{
  "attn_scale": 0.125,
  "optimizer": "adam_variant",
  "schedule": "wsd",
  "max_steps": 11308
}
MLP neurons of a small language model. Each row is named by its layer, matrix (up: input weights) and neuron, and shows model dimensions 624-719. Each number is 128 + 32 x the weight over its row's rms, rounded and kept within 0 to 255. Numbers have three digits each.
Before each neuron's rows, "fires on" lists the tokens most often at its 100 highest values on Wikipedia text that the model never trained on.

fires on: "In", " in", " In", "4", ":", "==="
L10.up403:109149180105127117156155125130143126137159109097145095124154067127146159135155114143111118116202066160082126066097094182175125141147103160171158146083186153191111139102134145178094127088120158176085133119152134106149067086101143120101111133192169150120143104099149113166149123112130164138

fires on: " its", "s", " their", " his", " her", "'"
L10.up3830:179202180116147133128105148119141175107108161107121110144178107161034194134117094086135176165183193132114206169106116084150092164084146146135122126140157112138183130109133071176118131106100137118163142175133111164110115081080078164130135083122123162115140145110114163164181093136125196138

fires on: " D", " J", " H", " Y", "D"
L10.up3285:115163160155156144138155109174116115145156167076131121119093142125104147129100121140166113145213098169184130152133105110109062103117061167159121109083117151131163101125105110073126127183229141109157107125153118076138146120115129087092173147078107105152145062115117125096120168134124119177

fires on: "V", " V", " v"
L10.up3657:175113186178128133118090187137161189097106138190166098110099116161110095103080145133157074144140128085097189079180104103148119172097087079154148094133127194062148059090050116157101092157220127124162092104089156115184159133105163103084115091135104164156143146141136111158097135117112119127

fires on: ",", "ator", "ott", "ai"
L10.up3491:158123133095118083180147158086127138144196117104181166121156161119134127124153143159184167142107177105168128155117166189151114165131138185122167056121160123136151116130142114121112092140172083078115153099123124137164178167136175105099108086170101110130191128144118142072085089157125101139

fires on: " S", " h", " G", "S", "s"
L10.up4178:154175078133122085116104094139200170126172086135161156186143132081079130093143181103097070041128104154149089116090135116155127126123147112137141163157137162163118192067120141149110141138116143109112090122197141087067108125158082080137165141125056105104163114093116193166158109100137098135

fires on: " |", " B", "ov"
L10.up4106:093116129147052100104097120143124103094125100167201181129151092131118013111124114098122179069114136163105095156128108110146094132147081135169150161195127093138153131146159152195131083164123133140138134139152154110174135157161170103096106117104095149141129083200104161176154130130099111123

fires on: " d", " D", " F", "D", "d", " f"
L10.up1269:080129102074132141190158106118192165134192118077077086134147182123141142119107143141103064073163160123115157090134111105105121108068163123107109154163135177163126131138042163124104091167156208178113140160091157070153107135110176131127138109135083097170155101155088165176068166120057143144

fires on: " is", " a", ":", "ries", " are", "ly"
L10.up96:050087140076115146172127131129109058185146086069133131121141132119107140193114153110082123129129102140169147165142126072082150143082105078109119135139157131061146140149038118139105080118136042104134189112200130109118145111136088115103106104143182141172135097119093125149110157154178096105

fires on: " A", " was", " be", " I", " Be"
L10.up1386:107109171125104116152108193116127166165161112114153111121159137136109172142088164130174095109123110090142158157160144164107094111103138170112156171080186098108115108148088135146116162116109133080152128126114173158148116132161128156086193075104170163188118041183155140085131126161172155103

fires on: " ", " to", " n", "\n", " code"
L10.up3910:156142079112106108103111103097146118161139149153119057187073065165117124115142052153063149136135158135077142182155146111129108128159092119129142119123126141107113063091125132139076070166148137135178169148186183098145104072129120154091089088143066085101098132176154133125120199126199106073

fires on: " a", " the", "a", " A", " La", "u"
L10.up2301:118147130131167115144161114133139116092161168086155131121095191177124104126172117116141115124136158106121134139178159094123136145182039106092169128134141141152093088161121062099138119086187136096070077104103178104131128111075107136173135119129163176127134137092119203096206078096149187103

fires on: " the"
L10.up1717:093100156119146131086191121143170091085145174148108121114150142138131107141139155098148065115118109144175134138142101071133125185074089109141090107171112122163122113104099110138080084108140152168101109157123116138165125075102149107152138172119171162091160098150161126121147168134165175162

fires on: "-", "A", "5", "6", "2", "0"
L10.up3692:199101147108101107171096150092087135102153088109127144150127145131144103158171096054130087065129155134154126099119134143130134092162138167186117115087140179126154135155139129165110150111143099113093163099103134129158146110168119165157152103107116074109143129201084084078163154129133073145

fires on: "B", "\n", " b", " are", " B", " were"
L10.up1239:128087147074142118175102163105122115071169182155154141099126206141092115103102064126120117139095162105196152120075156122150074154087126107105137198063157152150177105105129104126101071168115160130134098082156102132099092139113114136090131133161112135169113151154192158123092133149170111127

fires on: " N", " B", "B", " I", " J", "N"
L10.up2365:103123111057125129108107123138151079161217178098167155177122112164089106104118090130107190082154139145120103095148093194125040092130100119148112119089142142149094062152164066107059124151088169105132099069159133130141104097083110160091149089110154170075221193109097144171164150139125131156

fires on: "2", "-", " at", ",", " and"
L10.up219:122130155139132085129098152145124130100147114097115121081130161129151055121152153100109122148146127180099153086152098085161144090138140049146135119123199055131145122112108141161123130122126107111069081084143196146184140178177143122143141086155068146149095149144174160125132119132110113162

fires on: " M", " La"
L10.up860:116135135138116141138094145105138102120129087061126145127100122105165097074136129156159091107108132158144138121108162148192075145157086127126130145114179158111130122108112103149156086126101183139170169146121168113156129157159160074060136102143174158101109145146104121138109060117073087163

fires on: " ", "ro", " con", ")", " Con"
L10.up3424:098137120082114061124139115088144075139139113115118146158119103085075087131092132146104176123067194093144113118127176176138103080145150157112121122097189094169139114197142157119177158158163131128130102096159112073135102095160094059078196114167136173092157126114130224159125082142175146103

fires on: " (", " not", "—", " would"
L10.up1013:095127098108142091141143125171164075152085117078142074107132119085131100165075115157137144156089071106121131083093097096158079199067126106126123075165099082118155113119096164156142064127101105120074114155140124043172078210159188126085095138135068155105143135153183112136187100144163109090

fires on: " H", " K", " B"
L10.up3405:199171104151135154116152122151146127085136120107094109078114144102158138076066139137115135113175173134188199159120111171082099096118161143129175116153124090063102111118144168091122152134124104089109114117145084126117176133108117122105153185117141114189116156163152095086161132085131084134

fires on: " \"", " M", "M", " Em", " em"
L10.up2070:064158116112146208102212099210131121165154170086103177107152162132152139097180145142140098128142164131099133129195143168194125123163106136102187162186149131118151167095138110098182107128111154173139083118172163163086124148136183106146105206098114156095129130150119147142114130129096139137

fires on: "O", "I", " I", "-", " up", " \""
L10.up2772:096098089118129123160120140135126095133142171126157124100107164116131134072137139111083094126126163177112175109132101108131049131146070134058136163119156136141152107112094105075160163134125147120115134153195107127167146078135147119100085102186148128135143094154074142132128105161122202119

fires on: " B", " U"
L10.up511:114120188076093149116127159145188109159143112104110134152125134120177103130083155119102127108142108102103133137111140172086087152138080122152133173131145139113169109141145092173114087185156187125124130170210163144169099106108119082135189168165087160133218074093082188130149185079143155145

fires on: ",", " the", " h", " was", "n", ";"
L10.up2046:135145148098121156120108109124081132099103152143187094148170078069128087106141149139126154115148131122111191149153110167177087191174075141167181160121115073158143126117131158160116125140115138080104195122160192106118094141111175118159139160130108092106119099092137124161188194120131115137

fires on: " New", " I", "1", " World", " You", "I"
L10.up3017:146121110082121127149070150127123075196119143104065123096198063137120141124146060160102137150182130148123137054089062134119124162109064109114147117109218143157190155169068104090131110176161116059134157071097136117181088119082129161116123088191134108161167125142131117158158072153130158101

fires on: " ", "^{", " its", "s", " Os", " the"
L10.up3998:100071188108150137121161131128150153186128144143098149147139186129056118194182084141058115157169103140146152128112144153173146131128136093131167126163175158115186133119142134108068106123109131129107145157189172141068205186116117116125169077104106190148171178111107116070134116111128159152

fires on: "O", " o", " O", "á"
L10.up1110:126161143115101125122129166159140079076144176120134108141195193097105132107147189160140081115117077120153088114122107080202104123144068111156139151162119108132171118115091161101112162095148097112107148163193146093146085141147098067157185136167113126158162114173121116149150164169121152143

fires on: " (", "\""
L10.up580:126141134131096117096084117065136114115178180162131115135140171131123073116115094161090170150171096149103085101152153095166145162147105174158149141165102144129099105123099109079143117109146116168106112127151129149170160144124092126127096142124104212132097139059132134138145115119147197204

fires on: ",", "),", " also"
L10.up4292:092166164133110105096147078109119124144147115081094167097124126085154074088094202165150122142144197159110187123165121117158135160092095093198167135148176131083162137148103159167150131157064104137140126110103144160156186132171083144060131115125128082105176096139129153087133161102194108163

fires on: " the", " res", " rec", " Rec", " an", " Res"
L10.up3045:154123140111108132071083144134124146089153101119121124177183165146109101082141156091120165128087118104101106066156121134112104119136149115134175125120147106112155067138179128135157127093097145140144125090142167059147103075122110168082136159154109126139094118127179100088168137121184141118

fires on: " |", "|", " (", " F"
L10.up459:132094202090095110204050147143197140095152174149157137116134131098124114099107133148166150126131162098118113156211114072088118109123129157109200123163138083170115083162122116201104080162107105121137061103114093097125147144137166130114116051109186216097148109151141157133090118104183129150

fires on: " b", " B", "B", " to", " Det"
L10.up1409:087137141146164115116152164126124140097128131130123118132097188132106155108148113118155122163137203157160132158148128062178093093131155150217114096101103130197152096172091082091120173113134190157070152059121123179148065107127113063155159137138069151103157111150181170133114134148210093123

fires on: " T", " C", "C", "T"
L10.up1150:157133171086084123146087083177148193168119121039166095185159065149129133118173157174114105077127098143185136147075147159153116133110148098219140119096115142156086171142092101121161160178087075099159145164137145107148106085144109129157171113116120107119121075186128168188167107142126108115

fires on: " |", " at", ",", " and", " attended"
L10.up4039:068137134126168066095138156160134106158158152161149065056115155157129124068081109135141150133156158141158123098122114134185094095089161116136138160108154157139156142110096114128048145132097067114170110124164147148182115167107124105171118103131106130207195181128121096072130144132218104140

fires on: " ", "2", ".", "4", "0"
L10.up1559:124084145139137144171138127112173148127104152126141104119167170113112138127151102088139096097143160166148135124148115131128114144093204124107118117127202134164108155159135100150084093169117133081131167142156188156147074117100112162109132146121089136102119124147182095113119112118090130116

fires on: " and", " on", " as", "In"
L10.up3831:184112119069125149163148172169155079137153112174142193177117121080129132111102081098060182103124160138162078077156122095111129116095069181108158105101133113121147112112114155108135069205134123176094152113149163109099177160175184125125120145141108159115122148115081089142188166137154160139

fires on: " ", " r"
L10.up3573:136150121104121127129147080129150117174184139063122149114148074138071151051138062145126165134081078077124158124104113155107167097147194159157106144060172103188143139151160169096106165142138101121151161130191132118148141118079107082087117162160118161059151117147101142163155092157199183131

fires on: " S", " M", " s"
L10.up1918:137172099094094107102155135113135126176160082104171134164130121136147148141108131087104086124179032164119157152118163177124147103073155148121100137131195141133088153078145134118080166170111125117100117102112168136114104132179210042170175122074088094137078134135130146138162150148116130220

fires on: "\n", " \\", "\\", " ("
L10.up2596:088150101139130094123139087149173111084130165134130097163126109143060112077141128119109172165152163162081195166111213150103136121025081163183147127092136149143132095158141133164110119153190125165143150146189184093189113171069096043123102116184120130162176111151120071077084166123129132098

fires on: "-", " B", "c"
L10.up2788:162112136071096137130143187112132111187118162120179139129119203160143114109123170114161113165086178165164143075155187112170128149106151067097152203142095171129144083094109174194105086092127130167097145121124192092106099132179167107097125141143124139157113165179178084144189124200127149156

fires on: " \"", "["
L10.up2407:084089120101142103120153094139143135223187135138124125125123158143141137151164130059099160157154129142083148086163104146184111155166104170112140206130141053137161099067104096122162158166142135082180168150167136173139077134126103084176131181138100099082164128142160124149212139141108156187

fires on: "n", "St", "N", " St", " n", "Gr"
L10.up3987:140076120149119154192151137171125105170149190188087118120118145119130029145115136131128111140135084163124083091162187125160099146156074131126173125126140143188119117146128148154103159099113071085128170128085193112101127046168203069118132160076088129116129144138087096113096156149153109125

fires on: " ", " l", "2", " age", " World", "1"
L10.up1975:123131130085113158133103122074138130174123141151109113189082182122113115104140082120091105138094111161158110143089170175157156163153085150125158125175184123129159140119171132135120128146094178126102141114147132075198101110110109140181163133197082154110166111134189131117125095109123088107

fires on: "p", "W", " comp"
L10.up626:142093208165142147083083142121160119150098044066175131131114062102134105073073070138071141160104091128182150105184149103188091107157086128182150134126083163129144148163042137159111161151142155135101109105146083109192161154180117063110165120104140216173089139093132089115103131129127132074

fires on: " and", ",", ";", "And", " And"
L10.up4598:154239149082113096118126143142149163143159119100150147125159110088105084132089139152102115131103112130152113153175109078109062148177150205173125179164082161103122151118122116098133087152116107127154066083137145119121101139141172104158122173178091077119168102139085127132083152162151102185

fires on: " M", "M"
L10.up4008:131152163091137145125130167119163094196072131098122077100127166124181112116144109060052097153149123166148180072154172144179126118170077137164130140076135071137144117093114136156169114093133069094139110140131167203180147087154133052121072127138114178122157110181167092106129199087176046185

fires on: " ", " (", " dist", "-"
L10.up2055:075105156114133109113123163107106116130149174092147108141155173207165103175111079160101135128176173182162145077104157032145081127154111180158145149140134069130105143157142160100132120113124150132115111157240146135218109170099166136102097125172098166109122105154154120134216101116101150130

fires on: " K", ",", " Votes", " Q", "N", " V"
L10.up416:201142151151067109139119120184091115099176161079161133104135139192167100140052160148147140106146129154121206133179176117090100126155110107171129122160190115154116132114107030146084122168142119183167143152119160113163158116174162177123163087111064146071162107114133183103158173075170131133

fires on: " H", " B", " M", " p", "u", " h"
L10.up2703:108173087117052106105130161097076119130145149164121102089104176091121146141148174126135132147144151134215142191153192133185121077051102117156158132101174061095095122099110156115119134137131132162119205146141088071146142150113117090161162163147194122132118115144136090121150176096221105137

fires on: " F", "u", " El", "ia", " M"
L10.up2077:124139158138149132108130141170157089144110138115161107094133228128091097080101168115077080081108070181089115162157124156158155128111115120172123095108107062175136081123093122104168117149118096130099090143138085044126146153087182075110167164151131145106111131106151107158186111100133164221

fires on: " J", " H", "H", "-", "h", " |"
L10.up2846:115145174149133133119199127113155096159091118151093104147132126085164087122156117157160118147113093133118117144115098117184116078061070124141197152123135169163153145085085102094125154098164129129124100119099088153097185162099089124179119172114105155150118112208149124164138129140104138152

fires on: " ", " r", " con", "\n"
L10.up4485:095067106060109142171160149170086053142127126129171133108123151153112107158149113070095113070076106163112124048163134160076110164137074086165130165121135142067185179138166113133075059134085142195179073112125101120112127120083083119107205059131118166110104163127114163096116153112152141086

fires on: "1", "C", " as", " L", " C"
L10.up3095:144100117115116136135128170190154144173105112132095084151069135165130135149134154068137111175133082162159106068091154135148101137107166109163116080157240085169128109136115058119152082190158151087173097131133118157076177121147082078150127125066177190163165095148152162149152094092107090080

fires on: ".", " Robert", " George", " Henry", " James", " John"
L10.up1498:138135162138055180104115121206124053147122168160143128161200097123071163143108126098057099140213126154121144120070101159141094121130098097156138096081134187130125066155114101104093163144106169120144142106136137082072116184046146058171132078101104100125166140163086123136142171133117196170

fires on: " ", " the", "M"
L10.up361:084178194103117110155100117099154152168138090114095113127105121078138154115161129140123122092147116132164170107138135162144072164116061083136126111121125088088116130114151142129106128116074164136178144154112118129141119101143127142094078098165168135099183130171149107095170137118199168104

fires on: " J", "j", "r", " Str", " ass", "J"
L10.up1340:119142174135081088149170192131170153178127117129180122172103110165053134090159153165093197146144153139110122154167153159083115101106137113150184119126139140125121095082141143066112105135114157176126162096203120091106140157094202101127094094107146085119182164175153167159108142082171131088

fires on: " of", ",", " (", " in", " B"
L10.up116:110092138100123054142111149082147124194202114158191072154124148117109095087126157076069072141164115093153160109164152122128062152079094108101126151091173135157108115145138146098039150110113086142159102083185122145167083133130143174097147160059158190107147132097142074152151178132146132092

fires on: ")", "H", " H"
L10.up3169:167122086169080095099082087070134117166136159082161124165087153147152136120129119128104131104108135127128153172121109094108114163139131121103075193113175108174110122119124156114110126205150083100099105141185140104145164129137077090114116051163157154074089124124106111084169119111189167161

fires on: " to", ",", " not", "t", " will"
L10.up1890:161130173085104080140088107176168152131160198091176104111089133182143173096144177138115084159136142112128129123137095096153084147124057183128150155137157154126046089125100083122126039103131092115083097109121146058081124144186137103182078056132094137115136104184129115190184151131139172137

fires on: " K", " ", " S", " U", "1"
L10.up4009:112194095105149213108122180167108109155149181128141117084076174097079094059078124128098153165149114122135131102151130202126112122160111069183176092118122120108108130085071145121073163154114157118114178116151184101144192168060164122093180101111137122138144127115176175056156149147154108118

fires on: "==", ".", " rail", " Mil", "/", " '"
L10.up3548:132098159101130198117137132138126052222159126161096136110171125147128162137153138121071172125121117098185148076182148146068099135138105142123126137123143076120093122086148151145127108130150173181174177157149137051126115106161106121117165151072133185148105123161077131104125111074089165155

fires on: " S", " ", " M", "D", " D", " pr"
L10.up2058:139149149104101032101130158107102054106123115150120101148090171094115129073149157079099151031131130131122119110127168179114123123079128148166131116186161131135109123132098119142138138175084098092153124145120139087116116141104182134080172149162102146070105078133150102139152114145111080115

fires on: "r", " Dr", " Br", " dr", " Kr", " Str"
L10.up2991:190118138121192134110121110156105137084139094155156127119134090112040143157159124111144163140140162167118144137138095128131109089155112093218129117113131092081096084112147095131122132171136112071157087097218136132133116118130130127126050171160176174124174110150138163141140076161096155139

fires on: " H", " B", " T", "-", " Be", " L"
L10.up1525:185109151162154099137106105136116066113091137115181118135082181055162123123077202156107134119125141162153141091158162123130139127122078135119183091155122096169172134112103106091121079128186140107104204106118130067165085123146110166136073090128102166136139163184160143154105074120140112110

fires on: " C", " S", " B", "ters", " T"
L10.up1785:130158109122137165110170104146136121132183070117091163139097185080115157090178153146170099102087177115183133072071166145128105125123116140186130141137116139178203125156136094078105081106190127139051077080130141131099092130169127122104138104120086138091171171171093196158137075137100159134

fires on: ",", " they", " he", " in", " had", " who"
L10.up4162:098070149102101135109165097122112118191183124129114100145149177129133141123149112122152189122121125121151186088165076144113113166051098139050188123150206127119128098157115141074100133156091138102150051119146154149146146183166197129177107146149083101117161081154102139143157089134127163167

fires on: " A", " |", ")", " S", "-"
L10.up3914:129152153118173086149114131158116133139207145111125156103097092137167103105136179107134145197105076110146159143119117122119094152097150105103135115065134148206090116092145094124095146191117152120123131082117125132127173172114105074124139141107099117154147104162156176163144107092157157195

fires on: " in", ",", " to"
L10.up3347:089177184091112100136155154121124118152157160115122092180089118118185153115087135135118145144180127130132153102088133132112074105156091160180173149152202181090124146146088153124071118157129133155062140099150137115156149144105189136088108082115103187065133074150137081154192107164140161135

fires on: "born", ".", ",", "1", " York"
L10.up3125:207177118158105172118155114079119189175171179157097095177123147108150140174154108170082124119125067165157114158116078112199143154112150168170085143146180132113131103074147107090117140115115136088092132144196080077147112166125124104128140170133136135162179145104100114140129164147110164117

fires on: "0", " P", " Award", " medal", " M"
L10.up2052:092176099137105096137093147106108126135176091122142109118096150105122122107104078109094179134156150104082167093098178106119118129156109174080135196133186176161119097150142131104105141163089064147130167137167205142174072078199185144111159105125168083154115158210134120104203167117156148095

fires on: "–", "/"
L10.up1441:057138198149142125127152125131062073153158106132152131100136218088139115139115086121102138112182138139163175074166101125110110133121159116098166126112136096098125096118159149173087178115152128095146142138165128142102131119133190161114113149156152160091107085126112157042137098114113084130

fires on: " H", " h", " T", " st"
L10.up4579:118119090114096127133140166091131131132176130152148106097164076127113082098059192123133134115192178118116116136139183160105121148149103115107105144109142140081088142122112174152108078197068084125135173166131121131085144146123098112082084134131094187121139147147117135114168150126160144174

fires on: " |", " in", " Pro", " to"
L10.up2395:066104138085072139154131163139142118130048160133111130108131109140120121154169161084117177104164161156090116125079152125161141159126083060179114151118131166093138147179150155164149116114160132112115113145145174074106128139175106138079124144133080072117188091122122181144177128143173157158

fires on: ",", "\n", " –", "—"
L10.up4059:133096143052090052122155138097152173100170128061117110093126134138073074116138173143069187134137156187149147106159144106202107153122067149118142130115162127129106124124093085184129147119074114088147154118126197095118160135143142143107160103130110153155117142116149174065163102122200118131

fires on: "-", " He", " O"
L10.up4482:131126112090156102158095137100151104167137097061138156167095123160091106160092147101085167156143112155162127110140123129108107135132130117200160124101146136119109167094115125126101099132117118144045143137148171134176141130128150076052142128127074121123124114105146093131143177073106150153

fires on: " ", " be", " was", " is"
L10.up4216:098112099086120070146089129190137118132133157079146094161194147115062135138129067108185083129114085131087154080114160157155055112054139111087141151143102118086173051148055154150063124150098149138140164104081209171162079131103173158105142132088142088119124134208108085125133122174121115126

fires on: " ", " also", " only", "8"
L10.up2570:149104126169169166075147114105122136072155123085161133132097130193152188123138131147066124153141108151119169102134111172114088159118157139082138143140141145121124088112163138167095158099112079156144111113170131107106153087113145042123091147089117176139118149115067162176156152156165134128

fires on: "1", "2", "m", " b", "9", " reg"
L10.up902:157154107101163153073135126099121069070092172079103062172116115135131166116103167182142187153126177136139173127134153130140089084069152178124168095104123095140122113158070134123084143137160086175107161112102153136140136172130161087090204154133108094150128113146136182187132093166131097184

fires on: " T", " V", " w", " v", " t"
L10.up3612:173107152085079135144087180113149059141128141093176093163113109168115055078096134134166088170175142199165208126132149132111098103133136134113155182110115087110103128131069094165121085223097136090124163123107118103098170091163151151115125111143122158147148137140133087181145159137155121114

fires on: " Al", " in", " of", " al", "ul", "i"
L10.up3047:059145102135146122124159180149182137161143147100194140088114144111102123143131129135107105129182178140172168146135153093134115173127133138159117151141131189143093115080127085150096082077116138170128144083151170075168160102101115186130117134117071141134170126084142128153146104090130135173

fires on: " ass", " t", "H", " H", " h", "ot"
L10.up792:111142121107158114107103171129111163113192113112147107132161159117114166077126165131068134110128199151164154125096133163113143126134154193159119096142127110126132053161101126096090137156112100170099164039160111111202167179135157127113103142120048110087154107153151170127140161114101133153

fires on: " A", " c", " E", " Ne", " \""
L10.up3897:112048150159152119156106077154113083229205087102097092151073113127131119088111105088115141132171093113148138139183069083146096142093120178157144098123166069154136124131121077105140102099194118100121156066174168181135119109133100108123119120128081105179167118131134184122108118173104131158

fires on: " K", " H", " Y", "H", "h", " Ad"
L10.up979:143106128117155110115119103133145161144074159072145161170145169180148120163108158145145137113171177147164095157172124168115129089117094099178176129135095135158112103101122171120103146160198113142075154095141134130077175144143079134079160160082100119124182158188090200146121144181151176149

fires on: " ", " ("
L10.up2113:075173155070080140151140112188095131158165093095105099084163154074144119118119113163081149123162137109113177139188162060151156115123109108175195121109148164183149169115125092111101094120189111141081102158167155152124141100096140098131188125092096141098139133143197189084161188099153092098

fires on: " p", "-", " s", " S", " P", " Ros"
L10.up1812:208124119126067186097095156111135119174100121126141115095150109120137142124160158091158092088110076110124139099150103113105069147117117112093109104091184108157092165077119142112165063111137166150132140164138119133159072119131156113153155135143122097139157138170146170177140106145102127148

fires on: " ", " (", " t"
L10.up1243:127153166063149088150146145185096127146135085134070105125113089141143180092077078108094097142148104140128118153159144117134107149061160116132148129123164135145145157094160110118179065145100127135095137183127117106095083086093163145109089069139163112120096153123232109151127157105109166100

fires on: " |", " medal", " tri", "-", " Preceded", "2"
L10.up1206:175070122138146081136167157129097128098212136129098116132037138159105123182187157089137148114090130103101118119169183114155140096124105113127171154122135124147133107095121117116053134136089109139097119129168143087181091142062109148115103084108100082094189122157179107139171148151185123117

fires on: " the", " The", " he", "The"
L10.up676:173114156060108115144149115168136145098130155107103155084165139165110154121141143147079099117155153117126154159128184125120113160085079143165119116183120080140140135058128134116145087110115154128097108123129172108098149097117180105134100108113094102171099113115133112128145114213129103158

fires on: " Dr", "r", " cr", " Cr", " Or", " Kr"
L10.up597:140147109132108162128141074121122116067169156138123082181162103087078096159054163138105155097178120145179108132074099144138100119148143103234138139101143094107082129154111069120082154184136130166177117142136135120115129113085149105131131086132132153146138073137118146160103186095128106176

fires on: " K", "w", " W", "W", " opp", "ad"
L10.up2296:194161181133141107114046141133122121108099152094153061175115172151138125178165122108165102142203152109184161136190072090143113101108129154124106121134118139138141090142050118180124147099129113105159170108153122148162146101170109130086140132133034154169130143141115167133163145069147101062

fires on: "2", " Pro", "L", "|", "=="
L10.up1877:063124185128165155171110149218089142096193085186134092156148107131147107108137092161080148168159092087150107112052098132112113134108086098194128118147143105168103124119111133128143112134047164159126135123178206152091084091106105142126173111130126147148130087142172145189085068090117117154

fires on: " ", "B", " B", "P", " the"
L10.up2923:116100153143116099142124170172123053089149141151175152180131158149127133168148137114100129094166134156099170166141161100129158121078121160150101178141117100134169185183153096113104084133107164183166113178158120117136154096145147165114146086130093127122126089133126124183124148069145065111

fires on: " a", " |", " (", " h", " reb"
L10.up1145:151112212145150134145089148117123114144134076168111097130152131082106091089102101123111096095133138130155175142141134106111109138150117159164127138111152085108192133146161074202094154165163145039138108135159088100158099125154120119121123118065060115102147128128082102181094122084059064121

fires on: " (", " en"
L10.up1522:163148127099108153117102169117169104126096100089126118140156102163148161147098136172109188149125112101123064138104106125126132178144104162135129134190081126119187123137108158120162134164137132092092126130163139030113134152110123139160140154154092113146147081152106178087080124162130115129

fires on: " D", "D", " Sc", " Cl", " sc", " Pat"
L10.up905:176144092150134079144159092079102157082134114163153123097134146234193143161172159165187092057179219119174091164088180155136067092148064083178095134130125130119097098141169108133095119157160143156124085133112128107129126057171111083091107120158077110117145064143114132109120159056112196175

fires on: ".", "T", "t", ")."
L10.up2215:132093124116152124143126086134141046115139150112160148126137142071065118077167071096109097053113060172161159116112085148122107113122137104101150098076120111162153136103091156132048141151133092115125174132074104090208168093132110053107080089135053131154126103152140091153077178120100104087